config.toml
n_kv_head = 12
head_dim = 64
vocab_size = 21824
activation = "swiglu"
rope_fraction = 1.0
attn_scale = 0.125
tie_embeddings = false
init_std_o = 0.0338
lr = 0.0132
beta1 = 0.95
batch_tokens = 131072
dataset = "wikipedia_en"
MLP neurons of a small language model. Each row is named by its layer, matrix (down: output weights) and neuron, and shows model dimensions 170-340. Each number is 128 + 32 x the weight over its row's rms, rounded and kept within 0 to 255. Numbers have three digits each. A neuron's up and down rows have the sign that makes its largest values positive.
A block is one neuron, or neurons of one layer that tend to fire together. After each block is what it responds to, as a language model described it from the Wikipedia text at the highest values.

L4.down1160:135142195140112162126098159135121095165094120168097095118192094122133139111118118132132168134145137113180138143134172105119124111147128140114069181162108097107097128141142183115151121143088103140105125119144152144141135142142146114160111095154095095142145120102135150148149185153123090142167117125159093117136138160146120107152074115115101135154116126112149127194181156110129138122110126090126056147241173120176203127121150081100155125104127134097130124115135141107117095060115130225133083119066173164130131130080
Tokens that end a clause or start the next, mostly paragraph-ending periods and "and" after commas, plus sentence adverbs like evidently, also, formally.

L3.down14:137118118109074137140155119099073122119096129115123159045134164115071115066159104122068200108091120152121129107143097151113150165113151155117106127130110126170112166068145060177152145091116109120103141152200193098129085157164149093139061089139121118073120153179144128113157139118113123068193161113112173115124129134131068139154098099100151148117103149099122120112171166091155146132130161167058139111165100128134129152101101135119090155178123128150049124214157095123096173119097138121152160121090126185133136179162
L3.down55:156125138137121157161111063056073148102125122156136164126166142056119130107122130109100132100157090111079155110136081129167196146157127096132132150146152134124110157186149090123084149177169134075105096151196164106151154186093090142068078108121115109136197168155161141122093074141100104147136107127089107186108085128127141167110164155138094091128183129080134169093200081098132128118094143174154081195154111126143111165101135158148172142113113143103073102099159120096133142139160148132166079112136142085180126168117
L3.down102:091126119120069136072097113154124048127197110072063080139190141065111120124141106108150102175105113102102093106105144116084118176119150150094092078126148165185096147105158132140165142185105121128121159175144137167140085146153158117084100120126095147078139092083187099153148096102106111146124143124125156200125161163067125132116127128125132129145098172126092135104106117111108087115116101151132174132196105078080114135170111126097118163098111119147122123107139102087157097142146099179143087161129088077135107106168
L3.down260:124154106083134139189145104154089143110080113159105082116201201184178148107141164096129120147156129103097129044094151108158204068126081130142134110160139159176086131154134116130119184143114142141168123093086224074103100143134140152097198165086095131152132145045154170127107122180084109181153164152110147143143108127140156165130098107155156118143097103136165147098124108083142150137165192096149145119148119071163129149097141182127160137131073147122116158187093182091151130085119119085117131117104131145137142203150
L3.down357:139144057128132120132088120184090113163124067149099146115177174148116109045122151125132182131067118119213121181211104125138106164164185143112096176164081102144095127103132108164102148082205159144160112177132116166147106112130079127167079160125140160117125143141086122123085051116064131122102098102129126163141119146154165208077114076152163120144077107142166129123127169103127152152118070167114200153179107116150094135122101119160082161164141060122149088105107103136105131175101088168177098131105144102113099138135
L3.down461:131102155145141164132111111146048177088094183187117126138115132108153115131126160159148177114193157103153200161088108079115188129135139152148122105122120099119079149164149070124108153090119153141155114182161161135119135108112143146101107165150138092101070107098132145104145091124129190139160165143132111104130131121128153159071177091104164174130120146131124160145075137120185172140109167203121171145109123107185099138115143134181140119122107141092111105102159110153099146119156036121145044122173163130145142168173
L3.down519:156160136129136183109126121120168132168134141134136194162084143118152151108113067073124146073097178052128081194108106084155144142104134146134145138095148156131061128108107080153105154147115192131176171138157100146130140117122171145080116067080104135082091132164083091121099139133111120135129192105132116110096111133127164114103125176127118114083132162109191096155115127139108136184133102085110182167097133100148148127070123164100145090099119158070128164085132102100118141138123133116205068144161179118120168198109
L3.down874:131113087131159147105142156100137178160162121111208121099114123147141139096091106172062137132209133098130182146091105114116111110135156116078166085165101081151140099172106111162088120069129148155131095113143139158121128130152121158103099089165103132100127143134104184154159124121165174089087087084112110175160191134131153115062151119141140170147146134158157100188119185174126136063154075182117069139206160144108105187130130105159133092095120149134119128100108166206135189125122081075151106085076080169145095075100
L3.down1171:117127123130084141124180142133166175126167067116137136099099101121133168124151194073167118155106068192111148092136114113118111154100107122098120119109106085117208103114119161174133138143093085111102117171113129182130123194112148096097108132168100149112107107158097158092179114133093165151131138146130176100147109091113166125160164100135132097185185079109190149107168100146120098161142178131198147115116132149118159151116090149135111123173107156174152144149156146149062094131178141125186088134158198101112104132174
L3.down1203:107166116126170144182131116141172133092164181160154065149148124101145114105135099186164164137122065174129204137115106170146118107120134138111141136140105168080120140198094134123175146123158150149142112131193089106182093155147117095136106087093139094150141118140096193162135171097097167111158115140102123118084109127107060077139063140098133120157093154080126086160069135081136139134123109107162179116163068072166125164095133113152127082153128081218110115104128159106075119115158143130143074137181086138127067165095
L3.down1276:055135104123131111103111064102161159143170127096143139187106126137133107172156108129139137111146159165074136055161160142033110146128125106039134167117071112138173110139108105103134163083142110155089130148141106163129156143110149177085171190154108036085121143088158070072130138142157124114163127175114147138089108173104234151131129158088088144114133156113195114180153104166154113088132118137165144100182079143107147133099178104120177100130155076083156140082108102108143149112077103120168061101116144148135087121087
L3.down1426:104140084084089158084154157186140138180135133130112125082114116127116104102099123175103128134133142086046069173182116096088152108165109130061078195107132118077144173139130128145167135069108065173039130143148106132153090151058147165148117096189110140098150096092104147112102109090192090118159110054101043140122098114095095144094133150122150167117095109120133110134122135101118128090176126160077140125029143117168142147159150099113138179165154122202137123159134111152170099154131061109102134146148093105138141102107
L3.down1472:118123163132137074135110096144068108174089157099133122133102205118168039128104096127180075145082086079127079143179118145131095126162132117121111149098125171136093131130079083134122110128108151112167143113139186125077171181137107166151156136116054146145122055098151179111103160083126148124060144170133101140182112133149092101152097033135214122167090102122103133172153071075138162117207139143149132144165089130131114167098123148142140144155131146119148151180120109109081158148043125150115134127111161176172154153133
L3.down1565:102168128128140082069157099178158157122122173102138142135086172170115145158157127070147125115082148144096102165086185119134120175082142109161098123071124163092121125101143122137086126159189113108153118174107123149154139119096141142140128071122115180143115154185132089138140143119084141156166131124174193153094101171143146166108101145142126120127093143114088056171031115117116158175163114147146104115079078104096085142164096085112174111078104135090149141066144163129118133227104168101116124075124155077102133157074
L3.down1652:130151107142098126209141138144133167099135150120112143138104119122089166162101070122155077109133103109108131085175148108113115085026155170142086098123190118137075099152101165142107159141079151168123141138152144142076139164109144058139094143119194103106111158171065093115175148168110180035145138098136139133161071157088078139100073147169125179083084165112116127173066094120156112073152094150154133167051151139120105179137104143203139045190137117137150091124160165129171121129161139154209089190142155113133096128159
L3.down1772:153141102171158135149132100125131159095148096074188145144102194094187154094115184131159166142096140127155029171135164175127131114167111130117053122120075140075086141080061163167133087097187088109125124121173123103130071128136137093115090112074095128064111154161086129182212126107135115162153134158121145171136103141157069120089154161145145150123082180109117059138135154154172204140171074147164152085177126130073134136105169120140184144163080138102201145079095116088113132182114135131107075137084154179133101153122
Completes a header or field label, mainly the period in No. within table header rows (No., Car No., Ct.), plus header words like Ratio, Home city, Order.

L3.down298:127029093125120120104106154152124113112079184109154139145151052155097099099210140139151148126135134086107164149111111131076084129128167117128116132136169111142100122109145079092103166181121120132101140149101086159168096130173158144092171149151186127171124124168135112144148154169141133109127101134116106148125108138158114110134137161183099085153188083107109152111101089144141125151116174194111121131152153169104075147122114107114113094125107190100121090117132090122163131166142136143071173110168088080068084061137
L3.down301:081145089144064114130087088088127114107103159118187111139145123119117153165178075127145151098196136141187055163180161139093170102135092137069098158138142140142122157108118111086127111120086149187132112093168118092130166151139108118146066085102139197087105114144074105070177188120113104100141110152137098153100148175140112170153122105127111112151094144139076121149199121113086148107118150118169109139062106148212126198138135105127155173190169096085136142140104100217171152140103125105112096155125133174157127108106
L3.down361:148088092177126063129123125100072162124144155114154171088156133100123150124140130127123088175118127072174141119164106135124127137143123158191137116163125135147146096161140122098093151196109077126101077066156083115170167151088167156141142131151113174101156126139164123079118177174106144123108129186123127165165140145165158105130164099102090099164129126125159082084157084150134095130149152141087108110103101114161179130111083142128119138108102107136149125054129112137158121123142167147190089087146134137177146108097
L3.down367:151078199150093116080126142095124156137117112120141143113125157113084137072121194085187105139135100110123123136150119063110119178119085149110162146185166134086096168143149142158133086166140123164132132157153165114154165080115092135133151083081099066136150130115065038127127155147187146081204101127164117126124073116124107077129043141128147113056113151164172149141160121132168082092105113147135153175182142172142139089102154156074115125121120142121135188035160110098152138089167128159096141169127113136103102088091
L3.down512:026107121111142158161131151127125110069150131116145083122126203115149098183088107073098150098167112146146127097093119108131088119112102116239119086133103140074123133204103092076168112110123142167146152117096108119070128127159083138155095082107133147120078073093158125105153060134139124105121128123188166143081148113142178059180108146112150161176106137067108158090142124134134119121148150148096158170139115112040130156157117171153119194160150139147100168103103146084119124097121138166122051078116138170148161138073
L3.down526:095153146131204153131129083152140147082091126116079090109109139144142119126132133157153159129149122107154138105160085154092127109178134130114117137184149124121149166123095106152195114167177113115132092132166079212106118099116132117096109142091119080104129124096119149112203041209176110145141109053105173100067124127055144106135114159135167142121184155121199023141076146122170109141149099112105101138143133124171106083026154131171202115092096072082138122101171140150082181160183166087135145072113161124116147156194
L3.down599:156149156117161120124081065074134125048070084149120135158123084142146152154107176105182148152083069123178098116124091159114117095113116165167089113156127161106132137142177126107146157128091158104100167161074159102125171114149106134138180171131102110157098148141145179125136107101160140190123158128126121139180155124080176130147213186168131098137136140154176106162152166157161157110130126100115109083167161118122182102150136192139081166151144075171180134122084089173181134137135133133138099062144133129059169135138
L3.down614:100126115122171102124113194186114069146127098122119141094102183136164165155145099106117101183112162111122124171136167095119139134122079118152113189091073164149142120143120126180160132107068100111183161097147137136054046137116155142071163070100131161131177112024106096097144144186140141123134180118153194141127184167135127152129165163086149136161117145125148082142127121161117139123101164133113118114139118120056136153146091105135140071142135186119117122150182115146105121163097081166176073161084137123176134021125
L3.down679:181158113089076131106172143052142133164141136142116093137160092114106123140168121136170192152179126117126124108038090144130155139183109097180182117141158076080130113133167133142172138052116150122140102120142192104118097166079097104177120129131134127160113101130152085236154146117154107105095109134110132153144135119164121119083162118077125110155128157143093181150114134086093102159138103095100142094168115146173116199138142105155184128122102107134090169151161112107163109124139122118155132153140187144149125153101
L3.down758:159128111138074151100125129127135156149147138129109128089209134112142132184103097140153102132138127084126060099077099138128183189154101125148229116130073112118096112176101179104130157141120089114155111107122147144165102152144102136112188167137133132117132147211149116148144085139160168179138186142098126142146071116073122112130147152145133100172146124129119087122176065100168109133138121178144111157110115100179103131129102136119111170125140160082136072142151118078118156103136104151193153154114127132108112066181
L3.down876:094082093091183088130118142174084124163091172185172129124162126173141129186184122129122112169093151160104126157185092147130132100119161101151197195095112157116097119128145105134162107140100159131100103104098134155152121061112160152091115115193135169127164122117187074105108113120139126069111128148125075130145141111134125147146117136122120108145136086100165146118153072114113079120096069130161136166107083101115134092081137231108165136147163131118073114102154146189153134136206119128140110127137084122096120139147
L3.down984:120166107103135150087230089125161144101139124156126160082108161175124185134153130160128131094103136110103127098123148178129156168178134144138142120140165192131135067182092132153164130116121105165167138127163110115101100129053143120130190154078161170146153133150124152130125109125155140151093101125111157105202152094151119178111118176121124147100084138146105094134084143165081134140098112090134119127178156127147161131125116140082132124149181106103158110154086166136089176124059152100111119166123101130171194098113
L3.down1270:128105190082100138166091155092117074077097111105093129111125110128140095108172133110086149133090104150094151168133168104072121097128112103114148047103121149155138114079098133144102138145120149101178197126137079137056123154156152124138082106093139107124110123140074132041126111157132143097170118131096094108125110064138142082134181140086164153100126127136084122135100135117157133140104182165148168111168147127141144108162158100098122169153099149112080117128152166167074056185138153169194080129159131137146092120144
L3.down1464:140100153190126194161129162121117161159190089185097137148175102113165199128141154039146155125213081173128169122148139122115155094126154145147181131133118131126116136169102195123082109039138098173165131097141116148123117195032107133118117134112125111162165122113113140098144165099143119140126141148094151102112094137160086144101132111163120149122134131107117096136131120137129149193069076137149157094190112190139110138154087104120103128122102168130079078138092136153164096111132071164142126139145170153149100100133
L3.down1604:102113091114126135122150056106155174108153104080148122111128126137121099152116162165118102162158158127148119151162150097130158123133078088164093102179118162077099093131102096077137112158131168118099095165129153120123143092138097143113112132126133137103121105086169116159148166146067148168118092107082138172109094182138156140158160121093148111149136149183151122104143131108170122180187163072109102090151136166121133117108121178103119135165126113151186096138109131155104071100131102152157122128115189134132133155198
L3.down2007:129085150102115100045152106171140098093136113156138088131076173162109123136110127115087109089123139064109130082100178086072170122085088145132147137097132158106166171129159117157139138115089098173134198128180148129095107186134150179113126110135163091116133122149040165133144138155119128140151132135127130147193122065117143136089160142109113159178074083103097159104096097142147114146130112178074181074113156125116142106163094161140130188100154119142121080114188218119217093159131124132132068139126119109122131124123
Second word piece directly after a short word-start fragment, usually L or l, as in l-an-terns, L-oc-omotive, L-aj-os, l-ang-ue.

L4.down683:129109080138110156128094085159129105172177130091114134093122138168136103122131137146165175118117139120175100082177111135114160153163105112125134138147121145136122165147161162074153176076206168110115139132155108136140103131114103094170135124098190093116158115095123098115140130131122122145138149114087063079160161134201163105129135167148186126104121118074078124123136115088123123086148121124135120113137090146140145095196119087165123084144110203190155104079113157177124158120183137133127132109165161098093160106157
Word piece right after a lone L, D, l or d starting a word, often the apostrophe in French l'/d' (L'Atelier, d'Ivoire, Villa-Lobos).

L5.down188:164136152184130143123130086109142166138033110128165159107169206131168143085125106077138161074105145143118185124127129097111054103109110157066127154141117132128113128157102160142094120207159155149135133143096076128124155172129124105168080139152111096141156140085167102105093153125134178110106112159139025096129112102151095117103131143131144129139122114109198105158127132119170149142107172174160171152222105119160148121126133094040139193115129107137165120126177128163119184098103151110139147116090144144115140137098
L5.down827:118138080142091113193112161131153176161097073100152165055088148131133120145166105142160123107117144206104126095112100190126140134097106065169148116138127159171149192071138107144120118127162153082108135190103144165127115142161101105121103173142151171074118151104126063125150152057094159183163122190128098133115189078163091108163107131104165132122168150116113089158082190110160156113131217093107045112176120151145189150166113157150166140199168127114110168114098145147078158218137128137117110163114127133162103177139
L5.down1900:085147112134132094141108124110140100126123130133133121173167150147138146107176106088115065109137124144060109143137125124144093136181132125133074123126096149143172135132104104125147237178113131116211134110121126151089121064068093047069159219096072141123141113108159123125109097167147178154103150150152122085098137148129165149124159101176142126140128162130095075128113133128120136090119119067152089169146120117194154117096153099099142162151110111078143161099135098107092162131109195159124089129158162091134125109084
L5.down1987:157185125130114074125130117165113158138145048116114166086166139094145090123134178096151129135101109123169105150143111180075107117143105117099081146128125147113086128134155122118110164172122151146124153181122111145100126152204088047139142147100116124078077074106109111139106111108084156120151141158104121145089100164124127177132071079133181098125058145106103104193135148107141094159163161130121142165069160163145123142169095164193146140222070143122140118170116130163131141184112129219139078128138155136135155184186
Periods after a single capital letter forming a name initial (D. Sivanandhan, J. Pillot, H. Kurth), and more weakly decimal points and sentence-ending periods.

L5.down1095:082170105097147189057174107083129173133097046140140169134130124108086150166121125102158076134163162094138095115099093140103094106136180129105175149114105101118137142089134158121085107118143120155150176142159141143168108126122131132150150148152076138156137113096161135109163128101134130127121138138141067120118127144204088053105133063183144094143140093064166053157107125137120087112144137158146128082096111139067139151162149146101086152160138178148171157123144136145132127115170142114131152109079090169073070169097
L5.down1226:147122133179158137120063094133168113110172188129113108123136112093141132103127138108090075151058115132053115144134066153091138132063107188082184157104203057085080139138136125189166080120130127108098081159124155128070115171131117096165188136089104146132123125196119101095185080157141103153126056134147151146161181123069112134096180170114107127119146174160148145126096134178093135060097080154131110206097108140079067134115116084128115108168160121121117101140149109126093101166101168133160101140109140129152104114131
L5.down1314:190128160088087153148096132173130069150177136120124116149175073153162116099134190109119148116078094204109120183166100090141097058115165079146161128190109048174085113095095093125103103078157138157171157168102080089163169115113188116134159152110145125091078128143128124119107104125138144098059076141118097111179127119123156162080141122167093193148183139128143124125138133159114137095095106081146135128223152177110156129124152090171093056100163161134128106100138146105098149072109110097171122092109146102122163143157
L5.down1619:139130115137094031129087158119130143123163145137074081122164111138063160149155089091135095072149147107166212112148101192158167086113140145169157138126110123136132094115148145128156150145115130154170105103185169096098120111141142145094100160106163087108134130108141065131141159100107118139158165154167204163090082078118104145104198133135138193116120151064157123082170130163195148092089115139111147119126159140136112098155136091120088178139112148100081122172208115130120101095108142124119160102113111145159116130126
Middle fragments inside longer words split into several tokens, often rare names or technical terms, e.g. ell-ip-tical, le-uk-emia, cl-inc-hed, Don-iz-etti.

L5.down552:137150181112130160143185140151105150064081085154078105111073076163079145167189108134144126103110112070096107098162061095135099110151164099103130142121142140164055151154160131149158152101169112186139113107102077164085130138122108080114103117079082098116110123165158106141160158132108119169113118100122087154160089112110120143125122169096138146148181102077122157159138106137140134160094083125193173142190083065121150078102154150109097137163104113120123124126142149163167089037107133118120107128139166104156115120130
L5.down616:086134095059152181187100117105124104160113139177109159137149149155121101100058153109117139122128102127114161210158199047109113133134127204217099120108109173105099091123131071087115139148094129117106181141188105115144132117149114114136098174166140158191114101142152144111118102112079086151109160087085143128149160076116096123143131161131146080086141141141153124138078119110132086135129165128165077148197144100138101108130152138043147085121091111157079099107114183168113135102090147199122102064157144151106143196110
L5.down957:139100168149119134129139177113108075067135134176183149138139109146158150153165096153133104105153116181130088107105104150207164152155153095112186127190121120140114135127140183148154202134119065107108166134133162155075099163135164139049103154122106109122118095141135141122110118156094099111134132133094177132119075074141189113163129157106127133166120126124134150153176141114085105168088141140154172072052073119141113160112099127104061134156140106147174122148189059120180128079118145169120098136136199144186119147076
L5.down1853:151170190150155103107124163143133062149097110157114117121136110166121131120149087097075078131173129167098081157117107123166115088137151094126159100141089148166160111122177103160101032134077098179135081072079136100140150099119085159119160102153076138154138120179069133139128202170159130104126147102108149103093065126119114139122142170137094130156121144122127097154193082059065116116106105110068145144211121180101140057115146074139138161147160120093117117112129087194124065076128130193124120105156200164148110131161
"And" (sometimes but, then, or) after a full clause or phrase, usually joining a second verb to the same subject, e.g. "produces and directs", "returns and marries".